Weights of a small transformer language model.
Architecture: RMSNorm before each block, tied embeddings, attention and MLP in parallel.
Training: a variant of Adam for these matrices, 154M tokens.
MLP neurons of a small language model. Each row is named by its layer, matrix (up: input weights) and neuron, and shows model dimensions 64-127. Each number is 128 + 32 x the weight over its row's rms, rounded and kept within 0 to 255.
A block is one neuron, or neurons of one layer that tend to fire together. After each block is what it responds to, as a language model described it from the Wikipedia text at the highest values.

L5.up91 [ 94 124 122 158  44 107 153  71 111 236 158 160 135  35  82 122 146 128 129 127  85 128 135 148 111 154 180  69 208 106  98  58 150 117  88 153 145 145 110 131 120 120 162 112 128 125 175 174 114 125 112 154 141 176 121 105 150  94 138 166 116 157 109 120]
Responds to: Word-initial "a" pieces

L2.up48 [136 119 149 172 108 130 138 149 135 110 111 104  80  99 127 147  74 126  99 147  92 182 129 131 139 155 112  95 102 100 110  89 100 138 131 108 116 132 115 146 142 137 139 124 148  87  82 141 145 123 181 135 180 138  94 172 106 131 120 132 118 228  69 113]
L2.up169 [ 92  80 146  95  64 138 197 141 132 185 124 102 125 104 121 129 136 146 139 139 102 132 159  70 120  58 146  76 111 104 147  99  85 120 114 116 114 153 149 105 128 138 145 108  72 171 177  91 139 117 110 193 154 145 103  99  61 119 148 163 162 177 101 117]
L2.up333 [100 172 129 117 109  98 111 134  90 123  81 153 108 124 107 152 134 163 119 139 193 139 128 192 159 113 112  99 132  93 146 103  44 162 138 103 107 150 124 188 129  82 174  99 125  80 103 164 150 147 133  98 182 111  93 122 110 177 141 102 126 179 103 138]
L2.up337 [ 78 107  84 128 170 154 144 106 119 150 114  83 164 128 156  80 169 125 134 126 149  92 172 103 111 120 168  89 114 119 129 148  94 184  99 152 107 150 124 149 103 125  66 104  80 113 129  98  93 119 166  99 182 140  77 130 112  51 108 134 132 126 110 187]
L2.up405 [112 155 126 121 114 185 147  93  69 111  95  88  94 124  68 131 168 138 113 151 156 134 169 104  46 102 196  95 130 122 116  68 176 148  82 104 125 153 160 141  99  65 146 125 115 114 171 173 128 143 168 114 182 148 119 156 150 115 134 132  87 176 104 143]
L2.up412 [ 86 110 141 113  56 173 152  88 116 163 149 116 114  79  60 115 132 165 135 151 150 107 104 143 113 146 112  55 135  35 101 110  64 132 154 135 124 121 139 141 171 117 148 122  87 162  99 181 191 153 161 113 158 138 101 115 107 132 126 135 128 141  71 129]
L2.up415 [ 83 143 137 168 108 141 107  60 110 122 106 101 133  93 102 161 155 158 122 147 179 105 173 164 159 133 125 115 182  84 125  52 151 206 134 100  39 112 160 127 100 114 102  70 121 129 153 165 117 107 139 160 149 138  62 108 119  91 179 140 179 165  84 139]
L2.up422 [ 80 130 144 191 128 162 148 159  63 131 115 102  78  97 127 108 137  62 119 151 141 173  98 102 134 128 115  52  72 113 114 129  80 209 112  91 122 134 160 180 132  62 121 150 108 139 120 125 147 115 157 123 179 120  93 114 130 144 127  85 182 192  87 179]
L2.up437 [105 149 113 166  43 138 174  94 115 154  91  86  92  76 117 127 156 123 153 136 137 117 185 132 116 121 147 128  98 131 101 137  99 124  38 155 105 130 116 148 127 100 142 106  73 184 111 124 139 139 198  93 138 138 118  94 148 101 131 149 118 150 103 152]
L2.up488 [ 89 204  83  96 129 136 120 108 105 105 131 106  83  72 120 125 157 100 107  93 150 122  80 178 117 174 131 116 144  95 117 103 123 137 117 162  70 167 137 162 122  62 110 126 156 132 114 115 143 180 156 175 144  97 110 116 130 100 148 102 121 204  74 130]
L2.up489 [ 85 157 131 153 118 134 131 125 115  90 158  70  71  82 150  91  88 132 117 132 128 118 120 165 145 133 123  53 113 122 139  76  82 127  98  87  87 170 135 152 185 123 139 140 143 143  55 125 183 126 151 124 165 106 121 168 146 117 154  99 191 182  88 177]
L2.up502 [ 95 105 130 137  86 158 165 125  83 163 144  83 106  82 119 127 149 135 137 107 164 159 180 138 106  90 176 120  71  75 126  83  73 150  95 134  75 113 129 153 196  91 106 141 130 136 147 107 107 132 116 113 147 138 132 134  87  66  94 169  93 124  85 122]
L2.up537 [123 112  95 144 167 142 164  94  83 190 101  92  89 105 130 132 182  79 122 135 138 109 187 131 124 130 148 125 101 108 127 123  56 115 175 125  93 105 159 167  96 139  99 147  96 157 210  65 132 152 158 144 115 163 111 193 115  94 130 150 118 131 120 143]
L2.up538 [ 87 153 103 134 111 116 167  98  83 142  76 105  94  74 126 113 110 119 136 143  96 172 166 110  78 144 157  76 134 133 111  75 106 161 142 140  94 202 149 101  64  58 138 108 151  72 144 119  87 116 150 119 162  86 135 127 141 119 173 139 123 199  63 159]
L2.up560 [ 89 100 105 152 131 143 145  88 141 139  99  94 181  96 146 108 150 111 123 142 155 163 155 125  63 116 104 110  74  97 101  85  90 142 131 130  93 145 191 134 137 167 101  99  75 161 147 130 162 113 146 134 143 141  63 125  88 119 114 146  96 146  61 142]
L2.up571 [108 135 137 158  96 160 131 178  68 173 128 181  72 127 131 163 135 156  77 115 166 147 138 153 128 181 111  99 134  84 140 152  97 169 111 108  72 135 150 128 106 111  85 117 156 133 151 198 142 127 166 140 124  87 124 129 176 131 202 111 102 195  58 154]
Responds to: Lowercase "the" mid-sentence

L2.up87 [ 85 116 115 118 141 182 106  66 154 156 129 149  96 128 177 111 124  96 128 181 132 136 139 175  55 107 153  78  79  94  85 188 120 148 108 175 167 106 146 171 134 129  80 134 113 109 124 191 133 143 173 145 152 179 122 166 130 101  95 119 115 116 189 201]
L2.up115 [148 161 139 117 131 108 149 133 152 172 149 107 104  70 166  86 151 120  87 121  87 155 197  75 145 113 118 168 130 133 206  68 146 139  76 111 114 128  95  51 151 100  80 125 131 121  74 182 152 105 145 171 154 108 121 126 124 139 145 144  87 156 158 158]
L2.up116 [118 140 160 145  91 128 182 150  85 157 112 101 165 165 163 143 140 112  98 153 151 123 124 219 110 179 137  23 124 156  68  88 155 133 111 102  75 176 152 149 108 133 118  75 147 125 125  85 137 145 195  87 144 106 133 114 129  85 120 144 138 131  85 148]
L2.up139 [ 78  89 137 140  92 150  75 119 120 118 109  78 129  99 147 104 132 114 158 125 124 141 110 174 123 165  69  78 128  91  82  93  96  81  98 132 108 126 111 124 231 164 111 133 163 150 154 161 174 106 145  99 151 126 131 127 133 139 106 169 174 157  96 155]
L2.up180 [104 134 169 155  79 126 114  82  98 118 135 163 121 128 110 125 156  94 183  86 107 142 190 149 166 166 157 133  96 113 127 132 125 109  16 178  81 130 146 118 125 124 138  89 129 128 187 245 132  65 134  83 160 131 113  72  87 162 136 119 129 161 109 125]
L2.up251 [ 87 175 138 181  93 162 122 126 130 119 162  91 127 149 143 126 121 119 189  82  80  89 137 107 172 167 123  57  84 136 145 178  68 119 140 166 102 124 128 174  83 203 115 108 125 154 132 162  65 111 126  71  92 198 153 104 172 127 147 102 136 121 152 160]
L2.up321 [117 108 125 172  78 137 167 149 145 173 116 137  88 122  87 119 189 130  94  99 145  75 167 121 132 153  85  77 112  73 106 155  74  85 153 140  93  94 148 166 150 108  62  79 131 119 153 168 176  79  91  29 106 105 141 120 107 148 119 153 114 145 153 155]
L2.up344 [ 89 134 140 101 153 115 130  92 172 129 135 145 147 114 123 128 103 132  79 162 141 116 130 151 153 213 117 130 155  98 225 141 120 145 115 115 146 164 136 147 147  46 148 113 138 107 186 115 137 119 104 130 156 140 152 158 191 118 173 146 100 158 161 200]
L2.up393 [ 96 155 125 124 162 162 180  64 122 121 131  96  88 116  98  47 197 111  89 156 130 117 172 129 113 121 121 109  88  81 139 139  96 183 158 138 108  96 106 142 151 157  70 104 120 144  94 177 123 127 159 100 171 160 127 181 140 156 152 127 123 168 129 185]
L2.up394 [120 221 141 173 132 156 171 114  82 155 135 157 159  91 125 149 130 148 106  99 108 106 122 166 156 191 158 115  93 108 123 129 140 150 116 151 113 129 159  81 119 146  89 114 151  93 139 151 116 185 108 111 108 105  74 112 190 156 173  97  66 115 167 161]
L2.up424 [ 97 154 158 147 142 180 122 103  62 147 152 162  81  93 139  88 169 134  90 132 128 118 140 142 167 174 160 104 101  64 164 153 146 133 129 136 118 166 139 137 134 136 107 138 149  65 135 205 111  75 151  99 138 118  94 124 152 109 146 115 126 197 121 189]
L2.up448 [ 85 147 142 189 140  88 125 112 142 135 123  63 134  78 133 118 125 148  55  93 138 132 112 116 107 112  96  76  83 117 150 137 112 134 143 132 164 147 141 158 145 173  91 153 109 111 165 167  93 142 131 123 170 136  92 131 196 162 149 108 139 157 154 216]
L2.up463 [120 162 128 154 154 163 135 142 122 112 195 126  92 134 130 149 112 114 111  92 107 139 128 123 105 185 159  86 159 121 139 146 150 153 146 114  96 149 114 163  69 146  95  83 140 160 214 139  97  73  97 134 107 115 195 142 159 174 117  79 125 130 183 182]
L2.up504 [ 85 179 148 126 122 144  99 114 140 171 142  93  89  41 130 138 141  71 106 124 109 155 125  56 140 157 118  93  81  67 132 150  68  94 101 146 133 126 149 153 161  97  99 111 158 145  72 169 119 135 165  75 106 133  54 153 182 136 128  85 121 201 127 175]
L2.up525 [ 89 169  95 127 146 175  98 123  71 129 102 107 150 100  90 117 128  99  85 131 116 134  98 116 112 114 167  58 126  65  68 130  93 133 131 111 142  88 149  86 160  80 147 131 129 126 110 172 121 185 181 147 146 147  99 125 168 129 189 108 141 211 128 226]
L2.up589 [122 171  98 113 207 145 164 138 106 145 118 136 146 115  95  94 110 135  59  92 142  89 106 155 113 150 148 113 139 130 200 159 115 167 102 115 138 150 137 188 109  81 116 132 132 123 178 122 169 135 168  91 125 121 145 151  98 125 133 131  82 180 160 195]
Responds to: Heading and sentence ends

L2.up23 [ 61 115 163 100 106 121  97 126 106 140  80 165 170 116 143  72 160 142 162 108  94 120 162 105 139 152 129 129 147 113 113 150 130 110 139 143 107  87 129 232  96  85 184 119 112 142  97 126  98 109 148 156 127 120 114 146  95 187  70 145 134 121 105 179]
L2.up153 [157 136 177 110  85  86 157  85 159 157  85 112 125 130 187 117  97 159 156 140 150 132  96 127  94  64 168  91 182 116 115  98 108 179  95 144  87 169 153 124 116 127 156 120  92 153 112 112  50 161 144 161 114 120 147 181 122 119  72 178 184  64  86 152]
L2.up172 [110 133 183 141  77 144 112 126 105 158  91 141  97  59  85  96 111 167 185 155 121 143 106  91 111 146 125  92 112 151  86 152 136 172 159 140 146 122 170 107 173 112 149  96  20 159  65  93  96 150 164 160 128 141 124 137  79 129  99 197 126 101  77 169]
L2.up177 [104 167 153  91  64  79 104  54 112 115  87 180 155  54 156   0 175 114 131 147 101  96 143 108 140 107 138 124 128 131 177 180 138 153 100 122  79 166 152 149 136 100 182 104 125 163 126 140 139  64 156 106 167 121 104  98  68  74 109 156 158 135 133 116]
L2.up193 [ 78 149 136 147 130 145 177 123 117 100 142 180 135 102 118  91 145 109 183 106  95 166 115 171 110 163 137 113 177 102 155  56 163 188 114 100  97 141 139 149 169 108 153 151 105 130  78 104 119 218 163 177 106 159 135 139  96 129 123 152 134 117 138 183]
L2.up236 [150 216 142 138  80 120 111 128 147 150 134 150 102 123 175  93  80 107 103 128  84 110 182  95 146  89 162 150 125 115 142  83 159 130 105  90  83 179 104  71 132  73 141 112  97 135 114 183 129 146 170 198 205 210  61 120  83 148  72 146  79 151  58 120]
L2.up327 [117 181 123  95 103 139  96 113 114 141 114  98 183  64 145  93 122 125 141 106  72 142 138 135 109 154 235 124 147 149 147 167 149 153  62 137  99 163 164  94 114 145  83 127 113 122 111 131 154 113 124 176 118 102 136 131  89 149 122 192  74  91 106  93]
L2.up334 [146  75 212 163  54 109 134 108 113 123 126 159 138  96 101 135 169  77 122  95 119 119 106 100  80 132 158 144  82  71 102 117  80 160 101 141 103 128 178 134 191 151 135  97 144 105  91 197 123 156 122 176 102 126 117 170 113 121 154 155  80 113 114 112]
L2.up411 [100 157  98  91 135 122 109 108 145 118 117 149 180 118  86 121  71 101 107  90  60 109  75 106  58  83 123  83 159  91 125 146 125 135 122 102  96 189 127 121 159 134 123  92 152 181 165 129 127 124 121 161 133 124 123 153 160  75  86 117  67 151  76 107]
L2.up458 [ 99 110 161 133 108 159  86 167 107 134 103  95 132  97 140 151 104  51 142 110 135 123 118  96 139 138 223 139 147 132 121 104 126 126 123 107 127 128 189 108 170 183 111 114 128 139  83 229 107 178 132  95  68 212  72 141 140 142 134 166 124 115 133 173]
L2.up467 [153 130 180 129  65 113 115  99 137 114 107 149 173  39  88 111  82 137 152 101 125 161  98 106 175 119 132 169 110 112 154 144 139 169 117 141 113 143 170 112 183 177 167 122 142  84  68 198 154 116 148 154 140 166 102 155  57 146 132 173 146  85 105 100]
L2.up536 [104 109 113  97  80 102 141 141 138 130  93 167 127  96 125  44 104 124 171 114 104 131 124 121 163 136 201 121 200 178 105  92 195 190 124  97 137 127 119 102 116 109 106 128  96 139 166 179 165 211 169 126  34 116 133  86  93 144 114 171 132 108  90 136]
L2.up547 [146  58 134 115 149 116  85  99 176 114 126 184 179 122  87  56 196 144 183 132 126 153  91 101 111 150 154 168 103 157 137 173  88 147 144 138  81 118  98  79 186 118 137 119 126 154 132  93 103 167 128 165 152  76 143 147  91 158 173 143 156  83 150  76]
L2.up558 [141  85 108  79  58 138  93  74 114 139  55 125 170 100 135  75 155 131 191  85 159 123 147 103  94 116 135 165 147 129 141 107 121 135  79 132 100 157 133 131 169 110 152 130 100 179 136 132  86 159 124 177 124 156 137 178  92 126  59 173 120 117  91 126]
L2.up582 [148 197 123  96  92 158  80  59 121 122 136 184 108  35 140 101  93 159 141 158  78 142 141 116 160 114 134 140 162 162 115 180 156 121  82 128  61 127 207 153 142 113 170  92 120 115 129 185  96 116 161 147  90 137 158 128 138 130  48 151 122 155  42  98]
L2.up631 [ 85 155 177 148 103  92 150 134 165 124 120 170 138  52 134 104  82 121 168  94 151 122 143 162 109 102 167 136 135  66  60  76  80 201  98 117  99 109  94  92 124 110  99 116  86 196 110 176  58 149 180 155  97 181  99 161 107  88 106 108 118 141 127 110]
Responds to: Mid-word name fragments

L4.up202 [150 162 122  86 128  94  95 112 173 163 121 171 133  71 115 146 111 132 134 146 134 136  79 103  71 125 138 148 169 100 162  72 152 158 132 129 103 222 147 133 152 115 167 140  99 117 136  99  84 140 166 117 106 172 151 165 174 109 102 181 149 110 120 108]
L4.up365 [115 120 158 110  98 161 116  74  74  89 127 121 135 109 152 136  95 118 162 156 136 186 154 131  74 192 151  47 174 113 173 139  86 111 127 159  85 149 105 138 102 163 132  95 102 112 171  89 106 159 169 145 159  74 117 139 136  86  57 162 118 168 127 119]
L4.up482 [ 98  98 170 147 102 110 149 101 140  95 100 111 194  98 111 117 124  84  62 135  74 128 125 107 112 130 178 145 143 128 138 147 124 128  93 129  59 169  97 140 134 159 134 133 107 154 151 178 121 157 191 135 149 128 142 110 150 156 122 178 107 119 117 111]
L4.up561 [112 113 139 118 169 134  81 120 166 111  91 128 151  83 123 121 139  84 124 102 100 113 154 133 153 134 193 144 116 114 138  70 153 122  77 154 140 129 165 157 148 170  81  77 107 169 136 157 100 208 165 159 115 105 128 120 169 122 158 168  87 116 172 163]
Responds to: Mid-word name fragments

L4.up146 [101 127 163 146 132 170  81 177 117 168  93 151 137 102  95  86  66 119 182 167 107 171  96  97 157 152 152 129 132 170 113 163 121 132 123 147  70 157 132 114  72  91 149 154 123 141 128 189 135 128 148 177 109 130 127 111 128  90  61 141 151  62 141 133]
L4.up251 [144 133 175 122 130 131  97 183 100 192 123 160 121  92  66 108 112 100 161 133  93 154 133  86 113 102 135  77 138 101 132 125 134 105 115 147 149 129 152  99 144  73 187 127 101 217  67 158 104 150 119 114 106 150  72 122 118 110 117 134 110 150 132 175]
L4.up427 [ 85 181 195 118 143  92 109 125 110 155 165  82  82  72 151 153 116  97 147 148 166 186 128  93 128 166 135  59  96  56  98  95 170 127 120 116 122 160 181  91 138 106 160 124  88 122 120 178 105 146 152 171 159 177 121 126 167 135 113 125  80 120 101 148]
L4.up434 [142 107 100 123  61 169 112 138 167 149 108 134 103 113 105 105 117  94 112 138 119 139 128 152  62 146 128 115  88  96 132 103 123 181 140 131  50 152 170 132 115  96 198 113  81 166 152 178  94 107 138 129 128 142 132 177 138 107  34 137 180 150 189 131]
Responds to: Article "a" token

L2.up44 [114 166  73 117 202 145  78 142 136 165  83  99  79  76 152 142 100 114 157  99 182 125 144  86  99 118 128 159 108  84  87  91 108 175  95 103  83 147 209 116 155 142  59 119 106 112 153 154  80  94 111  90 110 154 168 135 102 147 191 105 129  94 207 173]
L2.up113 [ 99 143 123 148  94 146 183 156 117 135 127  55 118 115 143 119 122  71 107 108 112 159  65  97 168  72  95  80 138  72 115 124  97 173 148 104 105 153 122 120 125 113  85 108 155 187 103 126  85 114 151  95 160 114  97 130 117  45 164 112 128 211  83 169]
L2.up126 [103 118 134 142 141 138 171 142 129 111  93  75  95  70 150 111  76 156 130 104 154 157 156 113 152 188 121 111 121 112 102 104  74 122 102 133 143 112 142 192 146  49 125 103 124 151 116 154 152  91 107 139 125 150  82 141 156 153  63 109  71 154 106 150]
L2.up129 [ 97 126 180 195  68 112 131  86 152 120 200 105 123  92 131  94  97 139 115  76 103 105 109 139  89 111 157 123 144 104 105 144 131 166 166 159 124 130 153 109  99 116 104 101 108 158  93 136 110 125 189 134 172 153  93 132 102 123 112  93 106 166  83  77]
L2.up140 [151 162  98 130  75 125 115 115 102 124  77 110  77 131  94 111  98 137 136 128 156 124  95 160 118 126 236 100  86 151 122 108 152 149 143 178  98 140 180 204 152  61 126 141  64 147 115 157 102 158 199  87  97 170 157 162  62 137 158 129 144 124 130 188]
L2.up200 [118 149 128 141 181 196 114 126 121 152  87 102 145 101 134 172  78 110 166  77 157 185  91  85 131 189 197  80 156 105  97  62 131 164  90 153  39 133 147 117 121 107 124 129  78 114 115 120  99 141 138 165 115 153 106 179 132 144 178 136  87 124 129 156]
L2.up270 [ 83 181 112 144  94 146 132 129 107 112 113  98  66 129  83 127  82 125 161 101 135 101 187  35 111  87 181  71 173 134  67 101  93 135 144 169 128 162 113 148 104 141 121 122  86 121 145 139 104  94 140  78  85 174 110 137 146  97 106 168 134 112 115 110]
L2.up339 [173 168 136 129 173 141  99 126  75 158  92  82  80 132 233 130 158 166 130 150 146 190 182 118  65 164 148 104  86 110 127 131 122 140 126 134 110  92 159 158  95  91 129 142  52  75 118 169 129 125 142  80 121 150 135 175 117 119 159 144 144 146 174 154]
L2.up444 [ 92 133 176 133 159 143 141 147  93 167  68 142 168  75 131  85  97 159 169 128 167 114  66 161 140  67 119 130 121 127 132  96  96 121 107 124 114 184 154 150  78  97 134 140 103 199 112 143 128  98 168  91 100 126 149 141  89 115 124 115 158 133  83 144]
L2.up465 [ 83 123 113 143 134 138 167  43 150 156  89  89 158 155 111 124 102  75 136 191 141 165 111 102  95 179 165 127 146 101 112 111 150 117  92 122 105 160 144 111 153 163 130 122 131 134 147 151 136 209 123 208 104 178 109 174 118  71 155 130  69 117  88 130]
L2.up493 [131 143 157 116 117 105  81  80 164 142 144 141 106 134 132 138 106 137 130 118 162 114  85  84 110  85 187 109 130 116  86  45 124 110 115 158 102 144 150 127 155 152  99  51 101 179 110 140  95  73 158 146 144 130 102 106  92  96 115 115 112  93 100 127]
L2.up529 [ 91 217 122 139  78 148 104  67 112 128  91  87 119  83 148 112 129  86  84 182 148 127 130 109 133 138 132 137 148  87  86  80 139 128 101 175  48 149 163 157 108  81 147  84 120 196 107 109 103 146 162 152 146  85 129 160 182  61 122 125 100 150  86 139]
L2.up551 [ 87 117 135 119 117 141 135  74 130 119 116  76  73 127 105 107  97 119 111 142 115  85 171 164 113 133 143  75 144  67 105  77 113 131 103 126 153 159 177 175  98 123 122 144 148 181 118 150  81 108 158 134 137 142 103 180 137  83  81 109 113 155 128 157]
L2.up576 [119 125 135 150 184 205 155 137 151 131 137 112  80  88 135 122  97  97 105 113 150 119 158  96  99 195 211 115 134 121 126 130 101 151  72 177  51 107 162  72 178 167 143 172 136 173 199 155  71  87 169 116 130 110 146 162 143 169  66 125 167 154  99 130]
L2.up630 [143 147 101 121 131 148 174 144 134 156 131  99 158 135  99 131  42 112  79 127 111 163 179  66  84 117 171 111 174 143 124 110 107 163 135 115 112 179 125 129 138 134 107  98 132 149  89 118 133 146 117  77 114 118 127 124  91 138 180 147 123 147 137 101]
L2.up639 [160 149 165 123 143 168 114 106  80 151 125  91  97 165 169 155 153 107 117 116 148 180 147 118 113 150 143  29 170 112 131 162 121  96 115 183 129 124 207 135 140 146 113 123 123 132 166 156 126 105 175 155 118 145 144 151 184  81 144 157 109 173 131 180]
Responds to: Article a, N- word pieces

L5.up93 [129 151 122 109 135 169 112 122 185 152 135 126 130  84 182 116 163 113  61 175  94 149 112 121 145 144  99  91 114 141 153 147 143 167 100 137  67 158 181 146 136 108  98 107 188 104 139 132 136 139  99 158 147  71 170 108 173 147 106  69 185 108  90 121]
Responds to: Line-start table pipes

L5.up625 [ 72 132 151 202  92 127 128 108 113 148  88 106  77 100  57 120 118 151 166 141 101 109 184 110 113 111 194  82 139  94 131 141 130 108 135 153 156 119 133 136 126  75 106  84  96 166 138 223 117  87 181 106 156 139  43 111 161 100 134 109  82 132 143 147]
Responds to: Sentence and heading ends

L4.up221 [117 164 202 168 119 142 116 130  98 167 158 142 133 138  50 119 122  88  79 145 129 151  83 134 163 125 116  82 125  66  72 170 102 133 129 125 153  97 175 150 133 106  53 106 129 121  97 198 142 113 173 117 162 201 138 130 153 135 159 133 192 158 150 163]
L4.up486 [ 63 126 112  94  87 150 155 163  88 176 100 100  94  80 127 107 112 109  92  84  98 111 134 143 142 137 145 146 168  61 109 137 134 122 111 118 176  95 135  93 168  84 157 144 129 181 104 200 115 178 127 111 129 154  94 191 122 117 173 111 152 200 142 135]
L4.up560 [ 99 137 203 156 100 124 117  91 158 192 134 113 149 134  94  95  96 199 149 101 147  97 103 123  95 157 127 124 140  24  82 140  57 149  50 136 173 119 129 104 104 214 119 141  89 149  97 179 121  83 118 151 175 138  88 130  85 123  98 166  98 135 116  99]
L4.up587 [ 92 123 193 153 120 181 136 134 126 153 106  85 122 127 115 114  70 103  70  82  53 114 129 109 115 147 205 105 174  60 138 195 109 155  82 134 123  99 124 136 138 140  97 115 128 136  97 190 160 130 138  92 144 132  68 161 139 141 111 122  93 158 149 172]
Responds to: Sentence-final periods